From a checkpoint of a small transformer trained on Wikipedia.
Architecture: untied embeddings, normalized queries and keys.
Training: a variant of Adam for these matrices, 1315M tokens, 3034 steps.
MLP neurons of a small language model. Each row is named by its layer, matrix (gate and up: input weights) and neuron, and shows model dimensions 240-495. Each number is 128 + 24 x the weight over its row's rms, rounded and kept within 0 to 255. Numbers have three digits each. A neuron's up and down rows have the sign that makes its largest values positive.
Before each neuron's rows, "fires after" lists the tokens most often just before its 100 highest values on Wikipedia text that the model never trained on.

fires after: " ", " |", "5", "'"
L7.gate146:140136117106090135170135076128129127153123141146142167121142126123110119150132179096096159128134155132115133127106131131099113115139099109154132152128137133120156158148124104158143131108159173120078126097097099160140132122163146096112113151122106097145125101110138126108154109145188145103131144105153148139150116079194097100143172110130111171116108119113123135113161124135108108088112130133152093111159147160135179174148164078109123113094112063119112103156131110100133150149123149110173104099095130124152114093144126127118137110125101134166140121131142092160111113138110168139122136135150162149091123093118101094077105135124150122130093125103162125094117131154139156106121091121086125112142109128163137109124156177124114094141132134182132129141144162150118134145126097
L7.up146:137147139117138131117136124127150082084133134144167125129121123124123146099096150133084129126113094116160161117128111120166115155173088079161125082122101140106139158151143133142157161143134107111123082093151115128096086157088107107096094117127158118158121067137095164133151106156113140142142077127103099141115152178110155156127090138131169201133127102114148170135148134115182112133103137110113138113139126111149125103107139093141112128116117136124135151103117095135121110148131131137155100160146133113130100149091174161132130135159126112114129132161115147111127126151102142130121105094157170145107072153145126144147163160125171125124141175127136133135152103120150146103105122150142106141137110153127121104117152156158103118115158122130146140144143165187140114182115127

fires after: ".", ",", "4", "9"
L5.gate2043:159123125150129104108146104129103110094136126120104130137167142125164111129021166128177184095095144132140112118122129126153133118160131118153133090173136111098141122141108133156134158160168105145089119106154089148074156074151130114128165115132130126141122123164064127108141119094095134164114178086123109129128124122101114146141123155166119088115114148137146126128189135098161160148120156144097131088130151097110152132134114098084115147121130185132135095126155118116093111140105102090150121169125147098136131116099150131162103117133133118122141117153142137128084134127136105136099107115153134132152103145122108139144111122104159121117095168086124123127132117141155173118115135150119153147154132187128153153076132121084110126115097066134145128098152157143156107137101139
L5.up2043:127086102140118124147147145130140155162154118095152107122123142077089150145110117137127129144082133129119103150149098097159163086140144161136151116148105087145125086098103143097125140133121169097191141148121108079084136135118140141135099123104097156137141167153203118146128160103153130171144128129118074135121126136134092145137131118130093133158097132112093137217130156110115180106164137102133093141149106180167156130132120122134113123127121128101115172123123139161144151112138138123113128125108159110114087114138106161097121126167153129125174141119112095156135076147129118117145115134157158209137154122143141101152126151091134117115084119165134136121114094115124126092155113121130149097170149110126153153136119156104136129182137112139125100109106140076109122095095180

fires after: ".", " "
L5.gate750:107137159072112129103126128121154108131108115133165162131129117155145093089115092112153144165090127121123143154136126076107111089114127137144125153107166153123153154110105145179114165141135122116125157121077125154081107131145140136104185063136131126124138116165096134152087112158119136145129126152122143149120118108109094153135108124112123110117163142131153144107109130163137133128067159096104120104114104171137093154134162132118121097108151155158133167152154148136094109131138119113128099134151140081164134100119158123125133133155117106152154119104108123160138179153132106083121110113109145111153132075164155102078108133098110156122139143094108112146131142168130138133144118079092146118082143125174103160139115137129115130093121138114164061091132182173102146120129135
L5.up750:165140132102061118084118151171102139139177109122132134135151149183170151145169127136139137132118122169160088086151097108140130080163141119137134145096143079133123150131155128115140159090150096096129121164103126138170142098115147144144112086111132134086107121090095124144134094161129113151124122170119103129110126106169084076142134119125119158149174121125135144157078107142120098021130132107133100083128123128133164126125116160146142122125115115103171142123113140161171141113124104128146158149136152122133134111086092128104108146176134135122159150130156114136134156116167116131154151142124133129121111140143130132141152120137134123117121119123127109119107116113103141146147059173153147160137130093139108121118100101108077127153122126115138109137116121115104126127132137

fires after: ",", "."
L5.gate363:125123142118148126098172159175109137096142112152165101159171110149081157148154125126186181106092144137122136147114130148111102110151121149164161133169096163090140149133135107153115108119118132151131093145113104115126133113134150097133125100144131145134092070153140132142126094083135126143140137114170122153120147135149136170161158136149157162108123171132138128150173104095130144151155127116164177111114162161155138133105155133144144114140124153134155149099107111116139151177145128123139101180114139151130130133099190118136095157159108119119125111115173112148133133113174107132176132112127104151132171066149143107132133154114124099132102143082150111145106122114101129169132105164110111104127116118076152164123139129114117110151109119186163149125146125133099094131103100
L5.up363:119152122140114086141147128136151076131131123073140135127110133136136116139118124162152132035087117155140104076171137123119096122140155108117112143144108132144129141149146126107126085113112124130146126120088153145088124091136143152124100150148133136139125145110154139144136159124120122116131123165128116122135121145109097085111122124107137133175096136122105150146124149176085116134086131126134104099135125161097136111119114106108099048111093110112060128120128125090142159103139120111118153135169132109140093121105082114133096114148155110064158148117111124077109123105099108132134108112090077136117125147096174123146105147119160186117114147125154107162125139124099142060160146099180147109140094085123124152143117148138105097109123114113134150129122142148137183121122113

fires after: " |", ";", " T"
L7.gate1408:127124053107165104144123129130117134193142126145135159127131157141102129142118139150138103107150168154123114124115135139104144097126133111120146128092099130112144121127130137114144169091143137112108144098125128160145153112143137199122106139166150116129083140128171098177098166106165131093104112138110136117125154096177099111082110119119137122122128141130113136130160112096121125149133096088133122130121098122079146138153142142168073114112073144124103138107136117101119115104102138104142081140127146141155116142118115094139143132097113147167131114150113119130107153155097118097087168135073144111094158148161083108114113101152100135170158122119169091145067123122135145116146130130112122087128154108161106104167142152114117131168137119130150130174110150103087153100126145
L7.up1408:117137145117108140138140147094156171152125154118170153150160151125126152152117091158124153175085106125117170136148115101093102128150106104131129111129151139101104142140115103145130123098144099164145135118155131117125094129117117118177144145129141135137104103126113142113151094129117121178115154136083096128196171125150100169120141126165163147170106077142159144147147119122099118140119130111153138128129142105056109099152156109159154161129100174144133158106157114141118088119152174137121126114133098136058093144113105161124111151109144113176121105082135126141125161137133123127118156155118127087133135091129085115114119085145108119130099135164157083166096130143128148134099140119111139134160135147107110147150109117138123149123111110101131154132154113125119162150126135

fires after: " the", " |", "–", ";"
L7.gate937:129128136105111142122188120146125106110128144145085090120121151198115137131082184120110111119108157135142205160130090073093133135101126101085074091112113137116108134165148132098134118096119131119085104086105135124124120116127111142170117128131147097123131126148152091133118137170125111140110112134113123083127097100133080102114129110127108120123153117140093130124137139126128117140182071110094117141122129131112103101131135167118182145124123092119133123118121123131113107114101125117191133122106153147182161130149131124120138103093100117102119107175092134131134117132135165137123187126112129109091114168124151111105129106140076142143129158127175150157123100120114082139120134116132124185100107096158121108144162122151142133120145141114154148164098108120137094058124136
L7.up937:139138139135112124138147099117113164121106121114181124115094133124116160144105191114147090157141105157102133107169118120145108115103151138096101084101097117138145138113102134137119082135090152139173114122113175148144139095122162133119131172132175130117165187128146117154103143114083104165143114126095104147146078134201119104132162122091080059138149127128136097109121083125090164153155124123102167116134100128141112121094129146103116134121091169136164130087121128109084110131116116112114101136132118059117115133122107166106128135123150148108081126155118121121136108112136193108094129150119115129120118138139116160121120155137161187109176132142162150124122139158134129131139134091158149128139158087100101137143158116113087134163115128138106103114137094106133100117140184

fires after: "9", "1", " ", "2"
L5.gate1198:109123144128156138156153092114116081108149145127096116119086120145151154161128151150149111166135124157119149119102130169122155130124156122137128142135114083095125127132151163123115089185121116158178171108116130137135163151130114109098110135144161097098113130113159179102099136154137154111129159140158134118184163144159102135135102115150128125081169133149160100138101113097159184157121138132134151107132100124122122123139167134107122146114060124139117163167082132183101121163110130143110169113173066177103111163124136152092136084124126112131142104144111144113119148114145098160058101110132139132128110132172117163162113146125141147147150129154135143130133089116148136074116167167094172172128136119161119142102098105137137118115122153115097142110129136141126130146086149
L5.up1198:124125148173145119136113141089127129125144127115144121133125114083151096098104132129111081156094142129098135136105110126148098125136085136134126127110160122112148069142133147082191149155142137200131125136136144148132120143159144168093154144115076114131104129120123127166133131091075131154108124124116133158108136144090180126157130176120128113129119178112124140129137135089130120120136089150121143156139126088093142100130134118096087130165167093119125100143105123073105115130168119123100158168091137161127126167138108156091138108132135153108131082150150094103153117157109196149120117152129165118130140153082114139087157110160143152117113099103108113141136091134136137130134115151103157149137126118105074124157151114130183152135122166121162112119121148130115142117158129

fires after: " |", ";", " ", "9", "1", "–"
L5.gate64:150149098156154128121139154141129129137121122122127090145111115098110117118108151181143153112161114111090136113140124139117114128094098090110097168095175126134124094117156116122138095139158144130150151103127138138182128110165186153098093126151088112124106106102165128107149130129159118159123151140125130088126133163127105068119158126137130134109162179148128142145162091111139140177180157141153132099128131103089111124163206127107141086155103172131144127198114097179155096132132146127136130137134105100100059116135111106133137116076133131154146096135137154138140136126121145132132118127149143167145109107147133137154110122167114183124100148102104127126143134182139158071114171115131121156148109139105148094132077115154158114168156080095140102128118136169097100106144102
L5.up64:168108118160118119148091097115149167134114141124138136123150074127140128159096170144127145113139125101141134088130122110144084148102111131086127148138132149074148127114129131133153120130126122141163122138143117135112092139136150188132144164149110093127108136117159128164103141111151134116125107139101116138111142093137130107148116140123107137124159124149182124150147108108138142156075125127154139151155091104122146172153156132136142097099135127094128120132104127119124109115134129135102136102144156147131146101129147114136161090122062145166136136141128129131055111140102127137120151148118107108148093135142108148065160137170175121119108114165133140091110165099117133139119131119110125132137167128161146074141101108109128181126103175145125132115138161093080125161159130

fires after: " ", ".", "\n"
L7.gate1830:075158125119131123144136170123140115147106167158111115120170142103113113154138093159153109111131137121146158163118150131088089117141122114184112148124097108102126131075135111097139118090150144121113128130103129153067101101118094130130163122116150130125126150106167119144137071142133143093093062154119146131137113121113139097122109146163097138041158124157128160192131138122099151164109111144102146126107104156112095110150148064070104081119069162155135147124099181115136141081126115116156163131105105166125109108087145131144086121144098155088107101135155094157167138158115129119159134152132107113119111137161128131145146105148131127116145123141131140153086139143119148122130151118097130153104085115167144134111125158129162130110104129149141127123091159106104121145156141
L7.up1830:156140173125100151110129144153147116127132133146119136143156139175073156117125135148128096124136109115136121106158141110122086124145092112132118132124150122170133134150138129151128130128112145108145162168112114179109093147157125124128153134150146116134130138118166081060133137100152115140117127157151105121168199124102158105086140133157178137126161116116136119063131120139127096136143129117095189105131133121146120103132165122149129127128145193136115139141150098110113142115126114103157111152119161106128095087157110126147100125119157129152099083138104136143109143130152173117100148128128175103137153142128126145111145157168118131187163125126191148136087137129132107103119112088145112145174166089150142152158141135145161131103058097167135119155117102083130158188131116

fires after: "."
L5.gate545:145130127064167121120137158113137094126112129110138128098121136124157146139129140083151091129125114148115134104100144155121117111127123150131133099107071106102110122114127146190130111124107103131139143176107120157131119119190145081081164123141128124149150121145104115112163103181175109083133095147117109144109097076108163140137111114170128148097125092146128130124099091111123152089125136121111089129119135141142128137150138109120110100101119148137108103146133175123107164139142109117156094132128105136117125135066116127179113160149165078095116133104074092127141114135161119091135141121137122142093139142180125130113161104090176111136173106111141096095114117144142094135138092130119132146135124112131106110151121125131140129166140165130132158155173112116115123159113136
L5.up545:115099110140118099170139143117161128110130136126104112121154150128142138124121138121179114164153157133153103126102151133103096132144123143186107128127155137101103148129183097131129166110120116108122145115087126165135140108133128108113153074123118110114133175113109115126116080153139125109106108129153118125125193131162095134124106143168172107092119112124071167127120170159138134065104113143133161132098140135156136143150157134122137118091112170108171118122115123124098118147115120136124120107166145110121122145085114142119103139101103110105148129136110138102127142134123154106150109155141113122104128138131142123066112157096125122116153142176107168144104097122131089135142103116086098164125129099129117129146150143119123152136155132109137118113087130103132147136134188

fires after: " ", "9", "2", "0", "|"
L5.gate573:144123135097184125162133146129168139091113148129104158148139098183152140064104144138130100157109133125159145115146159097118100145111104112117107129105159117115121143091136100147125157141129119113093136127179168141101141130122114129142156096102113112133114115102135137134146114137131124117100121146122119125143125138143139099114119143125134171142155141123135153106148137143136130130143155130132108115148113160155141188146123123081131155097082123117112160124100142122116096125111096112155167113128044143123145112117153101132113102136085121109143133159144104153159134132126133127126129155098131126069149108155114138144164134122129160135117144124126150209127178101129134112090145131114151130125124099121139106131128129149181107112123163188151086174097148126129102096119142
L5.up573:133122163114148102155150129135127167138144117098116148099149131135161136102128146123104136142112132103174154182142166096168154129086114078183159151135128146116157053131112124140128104159124086110139147121151126148105127136128127129120136105076133131205172180102152132141160060132151105105136151134128099140126149136111146114098108070145090161151133164171106136149125113134104102121095127100172109134065105153125135110124172136126127105137148103113148148166075107107110083150109146122144134138116098161120133123102146113129104138111135132108140153133112136118121164128172136121111069145135195108146172156097152166138141101128100122082118121099136136129131129111125179106099152118099145143102161149154141146131134121058137129131116147114155109113129157159125081117114126

fires after: " ", ":", "–", "\n", "2", "4"
L7.gate585:141146143147118098134177085101115114120153132128128136114114087139102127116125134142093193162137172143163180095096141129087093098115161150093140103110142106121098082158143070155146140133112130163134146124127163222120136114119144129166122143093130105141138136147119134157113146181159148110119164098129114163146144132124112137090123090161094097133153072126124135161181139158137094160126164134126127105109108117134131095111155111121171160192111099076143098138108134140115144112130122138108150150086134154118119129157132126124162135122115150123131133127134091136131155130108130128085106078129154104099091125157124142090094136104141113114150120125128123099157102148142097118151123133096140118083138122137148142114112141063116157092125144146087132110127133128148179130129147
L7.up585:158145118124119126136124117112114114153136100129133146117138132119102122185110166122126152117120143124130092107127082083147132127146111132101114158113142121149109083102123140120118136131117071126112127119113111129129132137131115129124153175167149160145152122128075125112145084105141123120204109154122130070102127122124125188114114156154151131172132131113174108096174158130131122131114126088170095167126144148120169107114157116146118135157145122139191088131099112142159051125177125095108137120126111142178114125141148163110116167141110114086098140139158092103128113151130099109149105128107149112134126153091152084092133183065122182130131104129136098162104117130082158129120109089125121161121150159134135140127147098132119157110141144110152124106136163100164141163109082